config = dict(
    hidden_act='tanh_gelu',
    bias='all',
    init_std_qkv=0.0163,
    init_std_down=0.00265,
    init_out_by_depth=True,
)
MLP neurons of a small language model. Each row is named by its layer, matrix (up: input weights) and neuron, and shows model dimensions 0-223. Each number is 500 + 50 x the weight over its row's rms, rounded and kept within 0 to 999. Numbers have three digits each.
After each neuron's rows, "fires after" lists the tokens most often just before its 100 highest values on Wikipedia text that the model never trained on.

L6.up205:557521523527611480571525476453487438487490571445478491473496453536440524450462574414505487503435457496580412501416450499547439487552537525524544532475502559580480438522495430568511503484454495514431526529540528481472446509537419501453517472492557449549532484539431637516451466560541405443472487563471449484452478594504503431481570496458542479494416415450579422505477472481468453552464465582513530439479427557517564540579510564283451531448476511571483480426594509387448558476458522500450527520541464493434536434457539400486527523502479490518530460486492441513476508547547511541467565425555408420555443545459508467536473554509477524433585622536575498497497514496543515548590
fires after: "=", "\n\n", " ="

L7.up190:488485564479585524481488508512482531489430545493538431504494419517551504443609530516507467539472613404496467584475494580546401472538522553535430605504457466495429483445530474461484479469430457537490381504590497529556584489575500442526509505452525474485483573502367512473486523525593501509433469552435496561511422542572566541366543472478468461479469481476635477457496503440514477522439462510457385487465568507565481472517449487521556534555487485546383515590518565430501527474519409466421550488542518469519465574462542542483442554463500518517559603464488480536519414495489557542454407539557394549521510482595517618476512575511474520430433504458520473422490451572487499501536
fires after: "-", "/", " un"

L7.up351:486470420481461479551597405511459510387505487587460481529513477480345473527586508481512544502542551574403553462506454420501521500539483520522480487500466498565469481535446540559456471372516519531478524440434532409481492439573523565436425464506460428487528541535579535539524676532475423441458540539596448529498395445517472463446538480529532518461508514555495473438502529509538470521492430580492535465496517493541468580580567522557542479648536473407547482552499562487542470565472493415466572479436501534446498403505520535588511470404496496451551495405437447526512573507486558487471463462411510485514475481396522460597497531490536519541538502517510419424446531452522457519508
fires after: " |", "-", "|", " to", ","

L14.up245:497508460586529564491605425383478519502523491431481484530514487487522439529436534478470504504559551522431477535586597491569461430510558512468558570540433526531533461553480487566474452503445526546544479551507505480423625566466560443577475536501518482478479532452474527460495479550582513548506454399469486578481486561608505423495591490578505501494444538462497438465449526536503439566402533497558453486511524572467519532552479569382624456522561504518456478562643494496542474459549468545510578422504523464479579468431553569515471533459588490455611520487439572488493508483478473541477409428535452480576568541438440514452482455498470426476471541529511487433505451632443468415533
fires after: "-", "\n\n", "=", " (", " and"

L13.up167:486515581523546580450533489442547467625565547450453535532518447422510432598479412457514497505485491617470506504570627423587458551511545498599591599495534541540490478389455510498498491469485608486443403570517479530509479459558486457519435503589414427517447569452516504507470533478499471462483406498376516567502455538489469608433496486581497527550510487480468478501492511485564482462491459493531532502553475546566381501494511511518472444520492531387477484482579426566584566417462570479508497531509497533512530535517505545560454486513517506479535530574499541489487535516515459480571466520394511479532501531513478577442507560483457404526500549358515522401497514572392434516548
fires after: " and", ",", " (", " 0", " "

L14.up262:512547578492504467549514488465541444535480467456451519544369458578433475469491542445404480521480492521391429576493493346503481468559524551433565458549522591527497440505445480479508504390486545495432447553548527480447457556583476472516508530462451474570521556517484527463472601463478407480567532513515549468379432624492472492561534544534505516541589439429522481512536502470471452451485562526481487450434462610476471554631507510417603509490545559454478514423558510505532517511457625475545500546540368536437432481499596472572451520558445471555476511521452563511432488463515478550499438444564423474466549518460467544588483500504507493530475523557529504507584582454492487474499
fires after: "=", " career", "s", "Career", " ="

L16.up64:513490472516532407517502489451468532521423578513463455447498586557481456547527420545626435519431520468566494582647581432388492507520516550494456566601444535470506399486452428403453546475512433521480490556502503537414612500505520601565521498508507462535497443399437532439550502457557550500485475499489479560507532562551524511527438540560508569502558487479600561497482570465484478531466586497533499463475567533459543444466507475502577533471496554467474484484528455447550435496483502459559513514446501523536440457518564518485591554561467563527449552590563570487563549498450444562513426435508507524546412532552434429430406470565513540389531479365543523523474519549525546506505
fires after: "-", " |", "–", "|", "{"

L5.up5:556517486502517560463457490467481485474438505391380526556496569505388489512534535414463537533516506440366537489488528507517362552522599534428446562582458456469400445488421556462443417402481543521585489528484505556449567394542491532484465520439491453527448557477459466411553492502459522496474472608478489501471508443483468477408480507621408570500553567443602471411489467471542496470521421560434594543475541561504505518567515529466594531548529474568497495537481484527503585463466534545639572504530528503532522530516510552487434532489583491512538570478488500518511518525479459522475532477510402602482497475442535505514533446541559428498452530509470587510419570520492502432458
fires after: " |", ";"

L13.up399:432483433459573508555627496516490419511500537570505473483566466476444575494559548524463571478485492497451535554519511388460419458517525558560498517585462597463531488501486494506537475463462483495480457494469507524495582542498514474494459560475489498522464440423438538498438436531533413500532453567476592523501518544450620486502541497486544512460561487571592621579495537525536469463494531529396486563500517586637490510492493550341581533486509512455462569516642528499450563427500539477544535492494552499474505446444430415542515524491436485425491583422476418468498444464491461505369450550441406460469491587461485532430518474504534507533517538504584575410532437563523477446498
fires after: "–", " (", " age", " of", " att"

L16.up125:458550421469399494494569480412392507487373555514545442446523506456529463552501431552622474528513539524497486489523432510436400445532563518475477468501437468561436477472426501490385493442528429464454522493448433539452516539489495438459496543506547502525483493428477551510539479505559540532492414562417494488586412532576452502501390544514484540427470535486487527464524503445518524552491538537479567561490608510493513447460470470442626486474532535508588518560644440494557539579555484502467553454392535517501576513460570422506443512419372484509529476507566522445472575483525538477520432498549515531534508453566480456528506441454540483543500573464498528580546563642448506514552
fires after: "|", "-", " |", "°"

L8.up240:536515451526519538458443479424499536504501495522449452463573535517426532512512616414561514558429451479489425475487520519474481428452564481473466552592585519497500483483475512445519512459380583507579468504532557402454550505522491551438414469506455461539511562539460535468495566528544507530540453484524529439430487458516536537432487558645511505522523495486557547503497515574492432459518419584452547451458565553613426522605564553455547490483584402543417496533468500530467496445521558597452639471480552411473559499421544520537512456547595485470559501485452419493540584483502479470465485379502443401496511417450519578453517512490492408392492487506551530425469481515466488441497
fires after: ",", " |", ".", ";"

L10.up118:435453506471529576491522459433526508498441509599505426405556439462539497491499509531533615491564485442510577452591544397561437519475491470466572537542518522518465513473493372545478522572633431447521432506477499585471528395619533575416484509518461436512521598567511565492565383529562582477415404589449465517464462453462560529446567502485603572436491491474501562497500468436499547527474458479530526485527422456597468556467474555475516499516487471436513528507500520536528587499538472439453591501512559471487526465535496455448527406484487546498454508557521499517566523503487502485396408485451565578439475476485558520449586535491509513552447568436513477433504574500499467583481
fires after: " the", " a", " are", " is", " were", " was"

L15.up542:501553455435416517461553457424476477502586469563563535495619546554400462510391446451520553570408483543624542442481528429540485574506473473535507638546433515510502486470547526511512503474415448442491467448456531408511480424516444553414403485432552476514535515484489547500492500508504461509517454533500569543509499553549534473461502413524585516516461474514482529501538544442486461522487505547508425470488465469471508442439459580486511570503589459526562513534578396546580577497449516427428579452450516579430478425498512533523585448459541530522447542545506492480558468512487584517509464437478641492541612519457527519411492496582430470463533558503469509507426424366473527512536
fires after: " |", ".", " (", ";", "-", ","

L14.up139:417487462485572522537562482428464497518467537471453504500494443452500498589504527514541607390423571428500498550638531517472568478487575501517500554526466557515453501454458572450461475456583448645529409552487528470549502613480457546477502452549502565549537476472401553528559534571567513554543433545575483486449448464435572424472519526499447525478503484472487546574504433430497427441456516537475545546375428490506364550473505519485503421536495416449454500533524519532510453472500501323549551550492506450498525495466526461533565474523462537523485490516494454430434475478433438503423411471467555570516511480453554528400451580566473444570491550500505446513539485540451469490568
fires after: " the", "|", " a", " The"

L10.up68:463539484550619507411533435438450475497480412493451542483513520477310525508465501510531546480597541522582568598399501563508485589487453467460463506523407523532521457503524538454548554500503438517471478448443505475467438498532483506478482459550557454466419461443514428536452495642506553478524513500533526502467567515430439508438513483457447476474562371554564558458519465503519556569494484482463485523489426437493492528564563530497421421502416516520520554551569452514502497405514476514517625482506473462514508524468582431547443404411456500515547535387407438430492504518446486485504479570497579556577564575555557513521417575478504519498459489559533490503438399474460472561506
fires after: " |", "|"

L14.up109:512522543508547576462514536462474566555404506492551412527549541441559454546531446493653471419443580455474459546535463447517501474550557514493582517546492520463533365550411470552497514446525520484552439587416498502493529416561496440566462494494465435470440561466484502463470522474555499518609497522466500591478412467550507515546462619664518490468571540436521520499511508515478448464471489503448447450450508603491504520504545553476653511504507524449486470604622548509525506462467467513478611476506537498469472531467585527490498487519570563427422486525543570459516540438537471617424477492501516492584497526469443530458493487495522505428511522478435519424524550568462568427435
fires after: " |", " (", ":", "-"

L7.up344:486487447484573555519519459433526517498555504371425440445614432455489552400460532475434495461504519405530497619580556446531435536512564552509582498486466587450473480441470465581436541503445499546564465551470511526458552570463508449600444571485522369529453483444433511525503499503537544454529470445456493544539549488492550614409506494588476593505508522465437438573522480530511426541465480503543483546431541538506537582615548495499541622519546488463521479486502464494497566459470366602589483398575452471433503503549570525494550451600485506532521518476437539450469435482506493538524455518506501394587518508466444527449496483482565457473474502532510483496532501555516490463583
fires after: " (", " \"", "-"

L14.up268:465451447560476521552466482449496483542572600456466446453579386498498500435435549459527516477497555463578429552530554478483439486519571466544575563550469567511523421449474477552507548466403507491539518540480566480442524565495565436572456462585514431534510539453468494479554540504514501441511520402460606536486455611481507561493478458657552551466491480467504499531488442548461388479446513503529484534551586537521546592552538525438580436509517507489445469509575467532511443506584435565514544356498456535554548478502544510511566551574549482537467477504455531433431569391476401586447447473579506472589529548507485569465424478479523460448481479515512579568506491587540486441516
fires after: " \"", ".", "-", "=", "\n\n", "\""

L13.up330:517461504508444607532466518460523455453470473469531497528494531477500459494425453378497544501552500614478524456499623373641504566499539523532551634541600537455443449490483531567537433479480532534390450469540520399518576530568495510527364496408468424486515602475473539479458594518475459464576502507480539506587448536467570589400548461514567471463521596517436515510495514479575422567487500479516423503504461507441468404495538585447623412487519418476492504511444478560491539478497536477446508536534467526451511490512527479538543471417550545505457479467452488510461556494483495540547364437447543490590519480437474555451489560508489457500475508447520488482506464489562466533509
fires after: ",", ";", " |", " (", "4", "7"

L16.up34:457478547445455534523449496412478534462422501473545407406497522493471542596442397563602511522487547550502479464572567509444522500472473518431527568584478550557520386512339419542470508480564438527498475573486540573499543450563538519489500524464472479572495434385516520513509497422505502536504406474431454523515511519545513530465451537553378606466590466533462478497564587454521521532506551527502439520475473599482424509498509474471562562486475547472450526504602484494665522516493525504552463527534537580529494507520551484507450486550453508515386542515536582518555550524504407490422499409599494583557513546447522453445504444466485462456396527498512548508465513513514565534432
fires after: " |", " a", " (", "|", "{"

L10.up280:526445474543555491492453510472505521554533511468454435534498542542525543448570415420509489565519490433543485490479569589488400423531591485546455544499458466490480438463516478403499489451469438484541467592532554540452517424536464577454470502602558553493531587429458505519517526538506491476465484478441420603490500508492569531482557503529506510438563494503520504450452444530471495492442507476553521458439573565571545545495537489382533608543513416543435540544508569431491558455533495558471497462535553519507580587548511487508574582505530471520600625435462520420446493520532509620467495519481411515670461439477521577435399445491424443476471551511456531477539424539433555431554
fires after: " (", "/", "-", " co", " re", " anti"

L8.up413:492489419471524488526599509472498561499536555431518404507652439435514539526473598449486511418515504457561450596581564489537434563459490485505517636475525564402483438495420446600413493449437567551589489447511585431500569538482488376580457540509509412513453537459425503516456600537553493430514414544500570549545503492567494551378505484583527527521511491471503446546492457554539458473478454523467499555492484538540457522567529524464546438445590482470492491536506546536523502464492438563562574415566514439444445463486505538484484446501538517515519534468438482424512521476505526545504444542482485411524562479486420563460433561508555417468508429573499519490481461584574458502508
fires after: " (", "\n\n", "=", "\n", " \"", "("

L8.up534:466451489486527513545523492395462510531387500485414419388580427559507554433573535572526460473518448380562492580489487510449371384502520462579518504428462443482436465437496374442392538464541441482635497545537496554450566517510519558492496512583578534502601571486406538433450421522567541534458477491395486515487566540544604500507579526538488529451494510497538537489483457548518527563441484512576498498505483531581462518451488497523549449493488544499494541549590537459549529535559540476448483484517560496489521538461498476467530471396542446448552537537479517532521483486510536514467453593502451597486502446579407568464541483525449490482544550527556485506505472582408506545562
fires after: "-", " a"

L13.up102:534467530498586560476563506500531396523482553507462554459479463503463478571525488489525566554498477587435526603497603453538461568402425480493517615489570559472499475490466532467532451512420527577394460482447569470486479504519494436471362404452479458427427578448486539446491558517494525503496504512561548541529417527525541600473567512512522425554474456548498490568501531523506520418456515450537451494531477524528566522449485573431539476577533510452429481537401439558555609441389557490505514445478498412413416602485487543574483524524504510495486495500499500403561529493463453530540430464556527491581554491489505583490474432547587473490520531502549555570537560405476595420512
fires after: ",", " |", " (", "3"

L12.up50:474477456554478545506597385494496485505443559474444463539592413456492532449541563516490490469549439416590528556458580461538422521426512466595541509492555605454524458479451516559391587467397540452537572503494478529474617582462460397568496521501466405478531569473547507448580618549534523457425373449515587614478466502489497512416497409492592477519427533415509460471463592527483514483494509503551499499508521487562496524551499508452529379407495477484495488488455455464611469447484545418517489546462506449471436567468538599527494527486473442497582501554454561520492566495465555532512477511530485402550543467496424540525464524457498467486523446523520520519549470532483529525538
fires after: ".", "-", " ."